config.toml
num_hidden_layers = 10
rope_theta = 10000.0
rope_fraction = 1.0
attn_scale = 0.125
parallel_block = true
init = "uniform"
init_std_qkv = 0.0361
init_std_up = 0.0361
learning_rate = 0.00599
decay_shape = "linear"
doc_mask = true
MLP neurons of a small language model. Each row is named by its layer, matrix (gate and up: input weights; down: output weights) and neuron, and shows model dimensions 0-191. Each number is 500 + 50 x the weight over its row's rms, rounded and kept within 0 to 999. Numbers have three digits each. A neuron's up and down rows have the sign that makes its largest values positive.
After each neuron's rows, "fires on" lists the tokens most often at its 100 highest values on Wikipedia text that the model never trained on.

L5.gate100:515563469511519455445511547542476465634546436532465506562546522475427515459490558573474529486470501546432546392452481465587502485477524456520521478483476474432535474454504511663435521479451462535566487522475446576493525573557458454501498589508560504507592498540551559526526518529414466583493491532440513489498500363391500493585452540505534469546487554557493508562553467507629538512580535491470604476552416414503529549525504479476505541388637469561523496479568461480619460455524445445524480545506481486564518541551470540514429487478509526501444548595400470525409459519464478503
L5.up100:491528535479591486522534591532588521468453511512568489518488496597528470540540558568506484486478547434447578473401536490486460492479483418634445557553529499533520509508547366577526538350512523515472575505590463569496456511563531568569517501553483460477446509550499416479555595490402412471449462495330430533544474429501544515556486537526524456491447483477422502416537544530534503538474439525530587488556457515506524411484478427523582531500484523483466462457551415486428472428507499497580448593487425478541424499495482559489526402554516516513513545496563519489457486423488499532
L5.down100:455593484470498501472456571481480558584523530482523431452560407496410547526475553505436421565548567428520483525525528575502477490454393521459491618444452563503517481519527444490441471511461503488564456485478541536604466529523535525494560528530492472461548693469464472481462544581508527510580529439481476476477545442479548496496504451498507501448517500546452511585553533544454538515403495426542418487438583523553568488489543483623452517554428499529512549467488493476468576528417447535523482482567550541360541426560473485535599571609464489484530407472469506491412568478441485497
fires on: "s", "ed", "ress"

L2.gate220:523440462568474474467461580488522489479449470572465421538541469563486623453528510675406511530475467484478430428562466453461461510499439545505512445482446550525463547489492593541529439481546497566436512554391517584513555463550539435553505441504457575481465420524509495467524488517388516430463526427488509420436501535459465530556506491455499512397576433480457520475494411520473546545477448530462472434477464440490452562519517458439544566497443506564495593528551571442420543487449584472555523531415596513495601594558528468450552535488459469435462484449441497539516566538498579541
L2.up220:536462489486535456463488520429518476502492561443537523464436489465483551474546479504577543483536463498535473514508525488402558475541516519531558578541533423409499465478509535519577506548503435539467492356476419542608505494468494541507499363506416434531523578446573538346488464472505430411470383493526425489491553554432499462400482470606480454530565477564531447481464536637565485536517495476452499462451506506481419479622496570516557461532451551598515604539512520480547463552473524441544463527540362459537490534544430486488558526452467489494454486467428512480526508467470523559
L2.down220:514548442383524586543506462451450451357593505476596512516509407441509447582442452453555529471500509527430564524456442551510522538483508417511446494533441474457517427510595424492458541494514511461560453514484484445422522520507461543396540614420516526530474520507538448531397489557609517530513521492479472516554501530449554535468538497547482482518458616493482591511580549470415508506406546427540408563619565420557494539457553492471507497496559566449527424498481566587528468502521488496506421419552443548507553479520509529570386505549528493489495592543530492458503484502484491478
fires on: " who", "s", "ist", "un", " group", " which"

L2.gate340:514458484510480539497501461501475548470412499446431460467500508486493519468518461519491461443531524529504480440499526401544523500381471406523518528469508468409559464428498429459535505503478451509562573572528442480558532437474425502505505520552576439557501416486515530486578474519525523430529480600453516537554446398398493533541531435447519421504467416457576540578424385487538499480653525518549468469538571582462493436516477493531452460491487530602499527431484565474422520496576526541476443493528494562569493535499615442531437545511500456500489486364577571560566516512376534411
L2.up340:498538513454491501501557513573569545472318435554483548508351560526500519556515448560541466422583510545547525494405439437636532464460502460464432537490465478499452444469558447482510535541528455538506572557516478400484475477490480577544603441610477493507496467471541549497553526602479596470481518525491567515562463469495451520556498533417487493566509492474512497467418438510481550414565506453521533511460512603482441462459438468549468527530492429618458498591533536531514438501524477492504450455541564460559466478440623466437512523543578429511502570437539518492533466501420517521
L2.down340:457514465480415488468584522564548537497476501475495531523490477554508503490601569575542490412522483486532498556462519402529584534528487486499485424492487406572428444494464519485464508498536517426535466525448392394518546423501519531518564570461509539533445529445505540408567568579614447509591488492525524535507499498517443539579532516414596511471465458443455490491505417560368521462471488501521567525506531570550476505461538461550439466516506472610458379480538487538451563513446550511426402492531440441508458460520580398512440454467515462526560581429497564425361509482506492521
fires on: " national", " National", " political", "ological", " social", " local"

L5.gate343:511504551534472446440490517441460474489460420482495608520496466471604473442476513490463536435470456530508482565593486491498481564452585581405622507484443579493525572568548507545513477525492529506488512580502444535499484481441493529550408433481456478499389484466539634474499540504458520650529442442548594544493432524507546500500526465644547518513513508489522475571476468416489424483453464538605532427497437533455466504586590583505542480437497446520594493413465460478547485440498437456427502483492469567469553551508434472524472508551518529540475530538432606459411479548445532515
L5.up343:425507487603555562403452553544461554556437573553535484552491480493519508452458493493495504498536475488548481467427541475466411612457622453492469540606494532547495531525443496456600422549517507560513555477418499480480475442587457473490484448576530544559515559428564558505436561426556483476511481509440566517439500530546450505585585508605515449421495544483567563509524515512523498558481507622481482423508466513374471545516568552515489449409524551519562538482525518465590529429496538495392482402580431488485521531514412455460532597512532561516493483559527574559522538463457515508
L5.down343:503567557525498494458484463473510446491536480539613479540461540452476499418479510578445577474482472521438458456408511398523489514497508503414407494466525489515492453564460480449518423495451532537521504533481632425576548516570426511473504524559576493561574523404464537426518494490481494539467493472481586444517495498552426458541469586514495401446485543583490509508471480499469458564542536498477518498555450538491510451490461525531564428477501607543504520550503441495491556467476575482535658526525588502508450484465488539517485604353478507454675401436492409455545511497584528443
fires on: "s", "th", "ce", "lo", "tro"

L2.gate258:608521508526497535483555478539556468499508491531454485531440541417455463522518477396544566520406497562643580517450459526500532470421408444451476506416529530414593495555418535476578543526449470496473497428534558485490587490575548522518572416549508434477443437465495477605545473489484539422528457470481493557537486437519473464517457412545396467495578513444531487485497532512470522451434402547430602551479430544583488426498441561484451487589514458493536455480565570535471584398517522511444397513524493471499564511513547472527438486459452431515493454521472473566520449553413450542
L2.up258:586487535553534485435634463482489494535557499598604522535497526477467463568379470375508407500499574469483597493497499501473544493460531482547453469445461517539457483529504583463371534482478408593468501425482451453462573475542604533512571488515513544358539457420526435522507482422456529526497535476429443590474448422539498467526534463430484492508445450437500506518415438522440490527504467566491519537502544566545425526507433503450540499623565503496509513495521469504457488506523449452505501427571522448491527454591616479450488458489441423511491564500506594500493538576450536537
L2.down258:499519485523555402478498551520488464444518494558575482433487455492487496433418474414484471543481544521500520484501444551512439466403474484505494457481466524504596514564619635557524479443510497546444439482430458506511464543557639489578433441454452495423506506516450503576497532456447485472480414482589512512573545440492440538453578537419508433428520498552485516686587470515451520517553553498574510524493523543464515600499525531470549513515448464540546552506594527429353475523505518434475521525481471576541505410500499440488551524455447444496567515430443542514531534572555532563
fires on: " Mari", " Mi", " Ni", " War", "ult"

L4.gate89:531436460565465471487433505526489444453503449494465455416517491473611487531426506422458576501497616516430510479496545494484640563515545408519571484474553550563529507631490556558507462527546530509526508507460599484542557450568455572530459568486482498438507537510592473503453490454441535458541405492479447491357528547421456544440540445533539512532546504533533505605537557484423517497561505458468518519574505518470426555474506499480522484422551520519470454483493465498549484479450513563585492591487537435446474577559488663440539418525489425466487508499438424455522523408565439492
L4.up89:454470517496537516550472505572457454474464545475609463426468400535517494493423493489446557413423518558476450514568486472580526605537511479603593507469482501518462508586550559527428517539513520500566470425345503565516563444517423527525445568523548528447451519516543502424514557490563510526490427530412429491433422521427453533502542483540450533484504504469505458556488506544578533512530498529555481525495460512415468516500449487481472437405510560547510431432526384447543509481593581526589572554472506460489590466502556483503439428525439480415537456547418474520588402483521412486
L4.down89:408558482465513444521521465557539471468483526523520621411383558545544515554584517453455523457407494396517537582534504471543531447447468547485457469523493518620512533478548501468478472489499479427510478509473541528508465448500509461526585524488477445574365445546389519498479469379493499479530526441422408467492482528453516546496467464402529495511473520491480582497582571506502528535491501570638560541426550445446407483482491522527431519484431566476445441503489537508483507542450489422477484456535521550455606592475481513456453566582485556555566515493571584560382495558479465524
fires on: ";", "s", "\",", "pe", ")", " as"

L2.gate23:434537485487452510527524504590461397597571459462519475572499496508521438509467559490471442496451621485467447532553493525454411570462490448501500499495570522505470407484458536528494411427551492526488493507540577389453484567527517395410489529443524525477451492519550495469519394432477602456489528635444491514441566525463461482527426474503481446454435447535476500407509541524517476471560456549486564491532450484479472498460575538569552507513430438437527500585435449565532431510565531532533507417643486546484596427495520406434467488520557490435494494537477479406473446515405546437
L2.up23:554522523423550483488437530439495517508524485528436482523495561492421539461458533442471605484516510486508475540502502472424501474460543442573527557511535483496510469500490583539613442454601466537472440515603506436506495441523530488395453530462555593520533484473564377469525406379604452497547484560516511523541502571488467507492560510449486466582544487539564554550498473546474511570495417536434540523571442454482511438447568540438534405534501484494466528539495496463501435475568414494409514550559478560606432420398527531515489581462490490495486554480458453450645571512449384511
L2.down23:575532457491540512499434559472466511433477553521453600403535564486501544515541430461443568457504468547551515496414456536516510481587545445515472550492420475568460511447518527548550562580553493459536537576418452473482463409495482579422424482477513565534603460446522455498481549422488456561597563496506525593523526653498428506499543476427527533566559513463426534462426495463490483502412460467482541470515545565501483435515418462490436552537565561475473634488539460472461442529490439451410496577519564521538376479479469599467502522464503578560487556474468494492543497464556425490
fires on: " All", "day", " Athlete", "Senior", " Association", " Battalion"

L2.gate219:495465478492602559483559465453515488504440523470552477506513502476454512586501482459525402590613560519409509442519472495507405544475530510581452455572521501435433573436489528535470459459460432516553418475502590453488409535491534393480599492481455518503453512551497373518472545565546527496467551496518497571563560472576462535532493545530433449556515460409467538472474468552469472405494470521529500449439508374400520473477569482513447493525610499525527436506549484498456574540519399482477562564516619444510455514399435442470532562446524405553544466579565497469520550497487530527
L2.up219:496412491417518560385530516532469485431475408458457481476420536514551480434543540524482453460542593520460444450473456497456508523484603591572512514545594414465519502436506473504449479491523462397520436490517554506587515516546519467450473565589513559533492522438503425530459515513533529482522527494475506490479462497507368459472512450521474520554425454602466545556445529605598472455452484468594536539473463395484566471550510438544397556499544529439467491426401494524479541587551506596495521458472445587484443551412482463497485546465494364515460567536514494464584511539525502580
L2.down219:510550501608435514563567517565462467476413480473547581551484621518541520501513454604492370466465458513557514465414501503436484448573561536506602395538528461435514462493490483543483470513432469449553451495615546516528511525455518471551537511489479546448464540504522461490440547562502421406494519527526439498504467445453480461451459502503500501458525492527490575471539475417491536521563606459539538512493535418548532534502425524530506490473475506493458466506443480506402415513488465490514601543460455418394487451480494378550611483538591513554393455537544472399452617437540444491
fires on: ".", "ie", "ière", "our", "bot", "all"

L2.gate74:460559497532564485460500535557536397476618501468527455544490527565504508452482513522521483544443561502531378434463449555535394523485555454469468545464487471499484457619551533499401479487508527431538591591564456501530496466513560550527486443486604455505536574579435512429570428431524514525488381433561627506516473501439524406554508504475505482490449525515483549551520423528543476537421513508476462494389482396536573513476576518517500542552414532510531526502460531547626531425453516551473573492526508440472490497497575626483528448480421508490544598468436495515474548540471483543
L2.up74:513506479519578498558435587448425499539529541439516425517460486379495565464497546437402541551489495459477426431460492578542542421410467469550517444545456493484473498586463545564469538495494448502533576513436439521471557448521509588494446531543476471486514578491503481532558455402446451531517426477536433576579494523511448473548452493556547450482476532432493445535524395400565546458513574462480540473449573473458582557444460497455471467408474532443399368514555501493588461515382482599529527414517513477477539488477486580434537442537568529499484475498601521535453537461473438480
L2.down74:502539542527410453541519413439458560583567481505501508490545436464373510444498376478462467488516586455478364504505422505420451458493544507541566483522527486505435462534509549456393535527478489547501572506560618419465508483463593460464461474433447472513579531469480505478447431443610404502468503574501409496463500562470479413596484514533552560505474580474520440428554474571591568504562566471538530537486540547491517498549443567419476457404499486455408471564474507493513439517518517396467537531399456463552488490489524500461450536425549527502472444506503454498430492476525451507
fires on: "in", "p", " up", "op", "up"

L5.gate279:483524483495472499453501494482574495566440445467531437453514509529469496417447489513570440527475434455512540527526603473553515540416557484488494455460545535530501514419554526498559442543519503493519518536524573514485479452479454487501464557498495589502466459422477524471489489578548548508613512464413556440615588529371518499497513377475491500555441527439435549476485513496481596476560439575500537632513557467479552423449432506552572406470544431539540571513532471464478407491536472435435509512605541500594413552505589479412580511452427446472511511376467464489498409464528464534
L5.up279:456554534516395509502436458536490446521447496480561482534500549511469472573506590483575440496491544441571525423537552556524434518460355534472527555550458470549484590462469468540512509551475539474454564500513537550492511493607592538563505448470590520496426545479470434473468474397517515461492500475480505463558497525475559531488467526517482443535434453587522415440543441393504447429490493422502490555507469498426470381512512416528551440475540539548519485535520386472412529385561442531390531510563460645547517604508530564498516473445441450465443469463542457517448477559531515446
L5.down279:444459596486527519566539525513560496513520500530426484541458397446464533554601501515447448490435489543500553506510568513363516477470514556539460563558460453510513482442519521510574511465512482472484463509510412417479469476578535458600648472553544534454476500561577453578490530523491522531534501522534522522537519495444513500517572497501513514439466466423449518532483488439516618400474462458504544471376515476548516477524486443486544556599525469571540432502410417563568474526516546454412468558486473416419426551484558508407424506489546480472397428481456455536464471538469599627
fires on: "ci", ".", " December", " March"

L4.gate355:530550620516499483438576484503510581426515573484421544494472531445523451462454540446510453454516467430434484548461427478477468477437511576605451518568559521498503563557467506490456572459413580526587456564566464460520416524534400486506470491421488550548444492525526470506440548571501487523491457463456485463540521423506550464553531396407408545466514530563610431392407582479447424538464515530484436492478460447532581467474520631512582521510514537571523517518461556499436547435538489500535465419434477489507520448477530624551540494525432495425582529507485481506460510522554559486
L4.up355:440617552412577480468522555521545389475469521464522430520475503591488516412508638541501480477507566419528569473559426540577493518543505501619445476520550462510489537486470492559509513571457526485438511559505508533526504577544512531459393497471535498511432488441531513584461510582529404514518450435520523402540562472534535527526524430518461578534476544606503527549373508540464446554539503485522556481510453508520625469463514532600493447542440439517487535448529507528485462577516378509500434518504513424541537457491528463485537373509565485512501521389500564479504512560606448492
L4.down355:616508543430547532548499518557382538522494523496573479461497459513483479539550369469508507444406493495572438451430504440528442503508453534504496510501452579546448498476464434541446495530527474433490465494539504459511508532555495486574497565497503528577566571481550507447455481543473542415494525476524542559569571558537525579559455446503581421519562545685505528534490532565617467650443523458473477500488516453444549561582526464508584462487571470520544475602485576517433583540477445495576523525462468499523544546480469506443603513546537442461494442469563515426565477512577500535
fires on: " him", " Val", " Preced", " may", " her"

L5.gate383:465498432559535530444534495505632576521466478474559442491519489417532495429402461610464477552458503529547569528485468456521475577421466515497402512526503456594511475466489504553497578383450464581499527458476448436524501511484439468471436569501488563517526493520480479494610482578511493611536469476443532571547531515494460406556512425553591567537475542398535492464457504587583514561419486505502429408445537510444477411507556525512483498589631509513475491452470507406503494461521482434470451520461563501522460550558448543486555472457541498428561541459488599562480456542480399500
L5.up383:446481488574625450565511455521519491503472536432591497492452506492464430420471463531571512578537582561519629512512572567497484523429465517431530469643463587552523463536477468547444435429609475476442501537552515505435469457499463498451562480470456553563601541481472451549451526550557464565425519462413509555551536451500395495517467520567531519448560495533457477450523445531469506469465503619503522477421568525486439495513586500449467525510505353466493479469585433479497557534584515509472437473502509416504569469451467425394493553453555468501436547554485552501493490430510516492
L5.down383:461433515463545465563516545447508495515470564625530501632506556464513443525503554486514577540488478540614530500542439474537480487548520503521471619453503448441504552484482478499452569530507556505513566586542557528441464444497478520533490524495493477455490507403476482483485482547476597467490623448624534436478493493476539418545582461474404459433580549522470505508490566499459566554464509513493459615558436437483528482447449498609548489371491562577535585529555461600569456408465484561544568565484445419542556529526467529549501490457471447487544491490482436459547404476463492559
fires on: "th", "us", "s", "al"

L4.gate29:534491521479604528522513558442488441540442517551475515387540495484467522495609487583524497552494531518515473548451491423505459500547507538495492466510518526482581477491601449460490553519628517558549474483474534460540506478515476641474564527544552423436513442508539523514553524493462468484572408561537484529598487498531585503458533552638505547543476541390527479510485428494541521544548523596503531502476623428493381500411471513450572510428557502449523536540529469545531464465493495415560587529529444562574501532463537517533555507506367551435544505468458592528479418528504451389
L4.up29:522466441433461428405532514429445480505477464574474418402443500470602468500534535555429429470563505447420473610510519465429462453450546437499466423511524558527536518531444501464543511539477579522506530567529512494493532463439612582535485573497538504478568590371565450518379480542410500474436476549435542457585512452525543417489554539509566512567419499468518487570457529461490508529439493372455426446434524482452406511470546477466490455477515464484532531492534442532494495618446497442532502523534502446546522592575472544437481533448435546520451435475433575515513518455538493518
L4.down29:432388434470498464553493501508522492554417524494557517458547581524547471452455539475505540543508497559606503440628531512480509437494464441459432523460470472397606479481425569529518471454484485457577509497538543608513466494529471470486426472512447426474496510497444519447556534479525545441475488425428436551559573486429482460478530518524471394507493571545524523568618471496590505501453547548581474486454445562516458556553446376543571520552508423478396518493509486515527432426411459526577479521433597532447472499546496530534508453558536545484486538420546456383560458486525566562
fires on: "-", "st", "her"

L5.gate35:454478449437629507449565486513448468518479552508536429550497514554464451561540648503490463516470521466547530464503454502503561483463494519576492581488502567382408531516465572500583454456549500495571486543560543451551530566518442515489516533469467474467490503463498504555479596516531459559491487485455570479501468582482454576405455383602577578465589586443593556547492491581489471469473469482484466466488490558449416520446407532586529417518410501426536570477518482370532452548566480525513467398446497543520446565429533529561457453553526533417497547494496481496530453505463535471
L5.up35:548526413413469575431486475453496503508621542539565476528505435511620475599451551475494545465479443547546534532492441495488461463445406546518467478393559551593528521386509499559466595596486432424557592477477519560518511540577522538463473516475480482513385543533477466481511572512468331566512460470595526552544479571562434490478483456571565509479469403475493476542543541576527603469489493493547570433539491541478470413524514530507473538478504479436488547559511487552565482421516445503521430586524503502402510489504478518496485562514471620526493484490461584514477507474507530457
L5.down35:526535490382534453488480462440508485551607439472615534449508441514565473558370512565559527558512567456441619514427450507483517545524460503511522519461535570462442489461489571555533524460490505464537585538497531379524435384454675542527463355428559560413449501435520493486563570438385483537466534533538485457468517460506484479489529538502442521523579478435425452503538501561425585527493474454542516447461510512487550489443448558498580510516474439556469520540510469543472499507553500493478484513600495555463463481463529511469548477418475553484404444527510487534517507515468473578
fires on: "d", "v", "st", "\n"

L5.gate230:518469601550516449427392444516449450468371506508551513564505490552522463526597435465549509516515565484398569476552535542476602492485534442552535483454508476480548452461488430450517520519489500528457534477541425537536496530441563533476540567483530522627518503602500410485519486512511448492490472661476512571460576519559444508501497505494495521468424501477537433553426557542561484545548528489452496499515463466526498553488398526469509458480477446440513423476421548597588431460599496460499517597399522543444486519491393499554538526598470522534586519566467445574475515542411561538
L5.up230:484503473441443631522499489466557500438531479542526467483578559616665471504481412502559473523524540447535576422501525498567498537468599573509502554473456573469467435511481531596520521433469499550498564528620478458454441483550503533468558436506562622529502511469574475561540486563416497474430460496469446397551531525475587508485507551482469403490501513486463457566456475480457426486555430489424529465497503436502474410530445475530538500477544472482538537478467434545566553479564512502555596504395585526418563484500438462430475442530545485584413555474521455556490433495478504507
L5.down230:512508541517514482525488529409494466485557467457529439572542498558472484547594474417467527542472571499431484437542587576454454534477485540535525499498551542450522444512448505478485449595530441511459596500452453466553529507514458606527480451441467449470435498532528533479578515373488534514471592552508438502500516574476519530513556482468475451456474540483444507457483523515594515556536541525404386590558474448438545645545506506409486533414502454382520502456495530386481434425539591492533441493488540429565504507431460541597529589516470428464518520535408456456487415604522514508
fires on: ":", " are", " is", " and", " with", " be"

L4.gate312:534552459539527494539472494503570477436535627498472531441444508487510494430405563424475410472475557475508472516555506526491552645553473440476463487510506541548443506438483532484539486593573451540498544471458526529365505633582470509524473472531504464487454494464476480539402529611521545596488523491509523506477575444512526571544572518471473519550483488442397408404552521477486498636480621539497429516551492530419476563524431486487544536397511472454479567535463476531440455565443573504551493487518490477445477510563436562533522455472459548503391510549490479443515442507448598495
L4.up312:482454515544421510400593455488557443487530491539543559525466577567587572578450458470586525537534505480609496463596498554464450394500538495419452417435513501548424535589419514423534543563516499494506452477397544553494439499555446457468579558638502495564456459559500525495509539539478551538536467551430508539609566514560467535412473457450451558415519470480495505441543444537468418514553485477527459512475508435494536506479593557504482455570568487437549583525449412535549475538438511528514477432503494595468492537491587521546499379452513484504501473451528425494486529511514458479
L4.down312:399551573476506486428454522483511508510567462458568539522561481449581520536532447540549546484517573471453507528422493580473458468462559499451532451500492446463543500476433384521482413539645445497553446484406487590521558422483481450410513461553424538446524469556542534565512481502639454601419552509570455452481510461539530441532504588477505501492455430427591503514434494530462542483499432471460454442590516455482410628490474543450607488477548498508442440467487507500450539463492508434478467422497504540488529442422505488540531429440524534440467493542439451505563493449399453493
fires on: " \"", "\"", "ac", "i"

L2.gate349:432493513467472485619520510463440516560576512495507452473569468486554503527499505527439516517450466477513404399462380430582480578409528517524458505486437452507487512445542461462510509498486582535485503536443503483512520472490505475539493480466487457452585483420492516556464630620477595470455513563464413549526462442556493509411472492522456487518472470549432397515417517533431491478549438529412447507563539511497519527553518410503517491474484438525547506553493497548615441511517500672452508489478436572454434466466447605464539449501566463456443508568621537551448482388483532466
L2.up349:499482505581473570445445508467519518532489451504543469449487484489569499536618520604505501434536485478470481468593511477516537539476515415485500506647465468430460457475493567542421436557469542568527460469534529513521508533530422546496499514538514541498506576513513503526473500578486419532418445513540620503437539518445488532525445566508419505516552606454479583593477548537527557463583447400534425433563471536526484493413466565534532451499545640548508440517625494517474432447495483477454480581408577620556596541506505566515476521451483523473469563556564485477410510506504514566
L2.down349:455533544529435446492542532581453622492523599457513500428537509395435480503547563518535484416528507551536531472490510450536522481376528508556474523487406459501474416592565501478525431499512537508492423484452465441467393546591488574439538540421506530516592490542471514591475389467519549564479508560509413482543507509531552529467445545481389516510418508463514486471472406543516499467466390486451534489486440579472558458496505547486468494470536537334565517477513503496584503486511528524525586465527494482550463486615508445450413557489474452584422510432500527468402425483488515519
fires on: "able", "d", "time", "ed", " allowed", "mon"

L2.gate50:522486497462536578516502380460394493532516512449455568459513507460485467513477482538517571582494435398512469435494563520480557430467435571636492520459431483519527534502499532560488510508411502484423510491530493387447575451560483525496481543480481479463520544409510432553501474529527504461570497575416573460486440566569510508540522498460495376505491420582466531435473565487465431540536449552569506507500565524461531498505512557607547518526504503516388477404475532525543374538497565560497378538535445542527489439488499500460478407500624530588472541465505555524398546534468430509
L2.up50:493569457526427577457478528574457488570638519440569450441445495560623442419578470541496529588529517442519447525517387471497513496469546569515525399408477483516427399603569509484467422514522503480454510504483413456495444447552526446506476492446548479532435532537485552460490491430509498410526428509549462537587556494510582566522520473514441469453511545458519514530617505527472478562502527526396465482454501570388504509525568436469569512479556567413446473516508497590507495471458559440464497456465493581436471466427483545495517453455523430503605553479474517505445461445560450508
L2.down50:404474443561491503511480505484535534565516544468551476529545551494381497563420538525514510528446454506559512496444473449550427502497522545440564535511492491521432499549455457612582516570473469390517459585374438480526504498399563519495477540449385522532548486407451492419523533594420467538455516456484440541484474607523512500445431487506565475474437446449450485513471501580497465418464457475467417479493453428507595444396395505485483446464513478481453531425503483453411442483507475478452590471570538503405568494510474573538528435580486618536457541554482473475482457511457499448
fires on: "able", "ing", "ed", "er", "len", "key"

L2.gate382:598518561562613528467424522511427500515504556471473456559504390485553466458556556381546568400562565449500535537474470460530500501525535465461485518479485554452504481546540515488486477416508478475525447546510582381541479520590482439561525505467470417559492524535500530545453435499443460488494538523520544479460577573472455476600534556573493491471415508498478427464520436524564500405545535422442500481496472507371504487530434529464581581429410432583449500390526537567491554476502588531539453420558454522453550470477517478495607546581536486453490455490512546475411505599505533498
L2.up382:457541606429460484466412502549436491426445514526542453450517502442500561509562531465508536593510564454529443482482486532552451490519496559544557543592579570481498441568473536610627435472601457396525560630543363589467476474474545455536563492495520434502590472479510500396542511403507506473474609488460535508533507458539478508519554494510558554474494440403493446482579552528447525445446540572474530455529624548455534503492514431552501423455570447557500565487527483454529534478496560526473425434573466517435493548459514517549500544428546502530454505492484495476458469445551488515
L2.down382:478384493460428530517552509586463588604497408516549476448560523493537592526553483502473500560476457551616409523536530508467449517511509485524515436524514532531508556519469457510518416540427584581437475451531360556530395507482478531604523470444569559557515507566529529478446574534466524521493553500494440524466534487523483524515595543478488496492469493506525660497538560560462418546573454548519525437424582535467425544459499493508512554478480486442512396496416553454601460467528435511423514516456529588420549486597475538515446543487393528513435484560494491498500465470479538457
fires on: "er", "ub", "um", "r", "us", "ing"

L2.gate481:541541474566478524450366488461466458477501448484550617520506479462489509507475444499538473516492505453426544522493559501584500500495499399515584533449614518507515532449546534420542476376539573471523513485517537461577493576464424502425524525517427512497439502574576412453466451468563364497467475377525491540489502572506508454420475501487415456494451404448548590564461519464493487570491518478505509484434488505478482497569547529474508519494593419477542547416426496484442526529535618470409546528469488628404386442482472417492544525565432524493486499509512523484539493509553436454
L2.up481:502545508502489401496629617461441498617518478455549596508522447445505404505538595524509506499532480558450497373486547511514507482502503554503508492517476468503596458469466603528544482551469518563392522533520409535453475494463464587473483522488516556587564478463475475476482449490457456448508521557462462533583571454532465491541452535454427495441465424430548600628483537481582575445495461545518510369436422533448508536481452558537477527527507567539603488476508541505533520525480495416502510468515577449572545501530527473507460551642437551528524467427527478461493583478439524499
L2.down481:449484410463560631490449536514532483483507471499500497491480492416565515484573435523566425511509502444544492437569508578510489453565445512456445455510507556532485454616520486482538528488458579503572633503476506453581466454465597472488460481492501518524504525523478570491500619480442394488505474435519561431386431422446571474462466477491516487516529529516402494431466454589461466443511541475499514556353481473555515462497545468491500479522535406574465535438452459491572443546456359460534518491572513501458419467473453529524457448453534476465493392599458523500478458439464405552
fires on: " represent", " performance", " start", " perform", "ient", " believe"

L4.gate278:515438494505502462530436571392488441483556453540441469563535409481512468553555539562420510540455629395515473530510460511524472620463467442554435491511407446435609464488486468546516461593537414397490502547489504486432490481644512508568492429493543503364557543490449468517452518510440463443499589414451522438569544528443428472544500528588450524579436419534499510528521499483479502509555475552509453499529490493594503521497578530518470464535417490507462503481481556543602596512489457475424523503543502500556511491598467532513476460522456449439400496440507449521475546558536510544
L4.up278:534478530537598576517430482446468468504452439571599497499504410482481521508648492536381411509495619492534444515507501478567447466463506560418565458409465421457500424528583518495552470555563503479523524544535540484598574551492433495501458519469517504459510474528412496430513553392533350543436512387574456488421419576428525533445485522509550478501467456469462460495559464494528503555442449478537524579501488500458593518512509535498440444477478542475435460508563488444601468495510523486503534430537523536527551449503502505558385477497567525477512466522518448484485552416498599538
L4.down278:537516490436523394537562450457484488474551490494412520534418553493520471550542508518558475516574567479522516515551458475572439642478400543509563552455480576506503511513460471486536507599538399530558500553501491502543477585518433572509553491452538552383553522541488453510518483477501507501510505442426405461461456445442433486527502550556480537535463533561407498562553523525401534499491487453506510491567546510519565499523494605537454303526446508484541492569456505482547491411396500477443445531560620500535518458555470536540455439488430487389564496490529434490458443544465586518
fires on: " dis", " human", "ic", "p", "tern", " up"

L2.gate243:407488482472460579534498489438482556590418480441509462471498521491526560523446450501585476476475479588492493461541436442591489451456622537511521443556548467496435527450420537490510480482488486482512438572569469460631491493478458559491435395387485587554487393448491494453437543532485493589479481501511522482657479457451546465390587476585492534504500422481564528503479453483558544582520579420482478484523528468436555468634502545522509481574499421466477496501554529471487490440520473597493546550500539551456511490466415501605476486431451483532457576472511568524505496490517458428
L2.up243:489462507526439477465470500503562562571520489553534550527406544488583516616495484470583421483476491575451418482537544549477545583545468514409526497426497563498530505488465535520485494520466577489434498519425545499521560507451475483611529476562484505450456483476512572514507467512479417491543499504516486521584520498449508468538425447492513474499613526507552442413572533419422431615503444497451583469470613467465476500559478508442483547538528566627399535558414454389555456486506546495530403557472371556437486461540528480458469384450575552437527488445499484538466462417496493497
L2.down243:549494467550468500469500466549444505497499428533542513479534526527393488561560533475533444460402359454464569480416491553519515439507458455578513450569477503528480500567420502489420527522556339525491490591560484602599524528507532518445531435517504517470523490477575475420437469474470455491481469517513573544510517526577459547498543545486538513521571563501493571494570533530518549442529547566463486509528525484501535551528412509467529551509494450559554477508560561500527616546501483515572538629545380462502508475476423498523447506549484548462558542399567506493545647609472400462
fires on: "o", " most", "ta", "ron"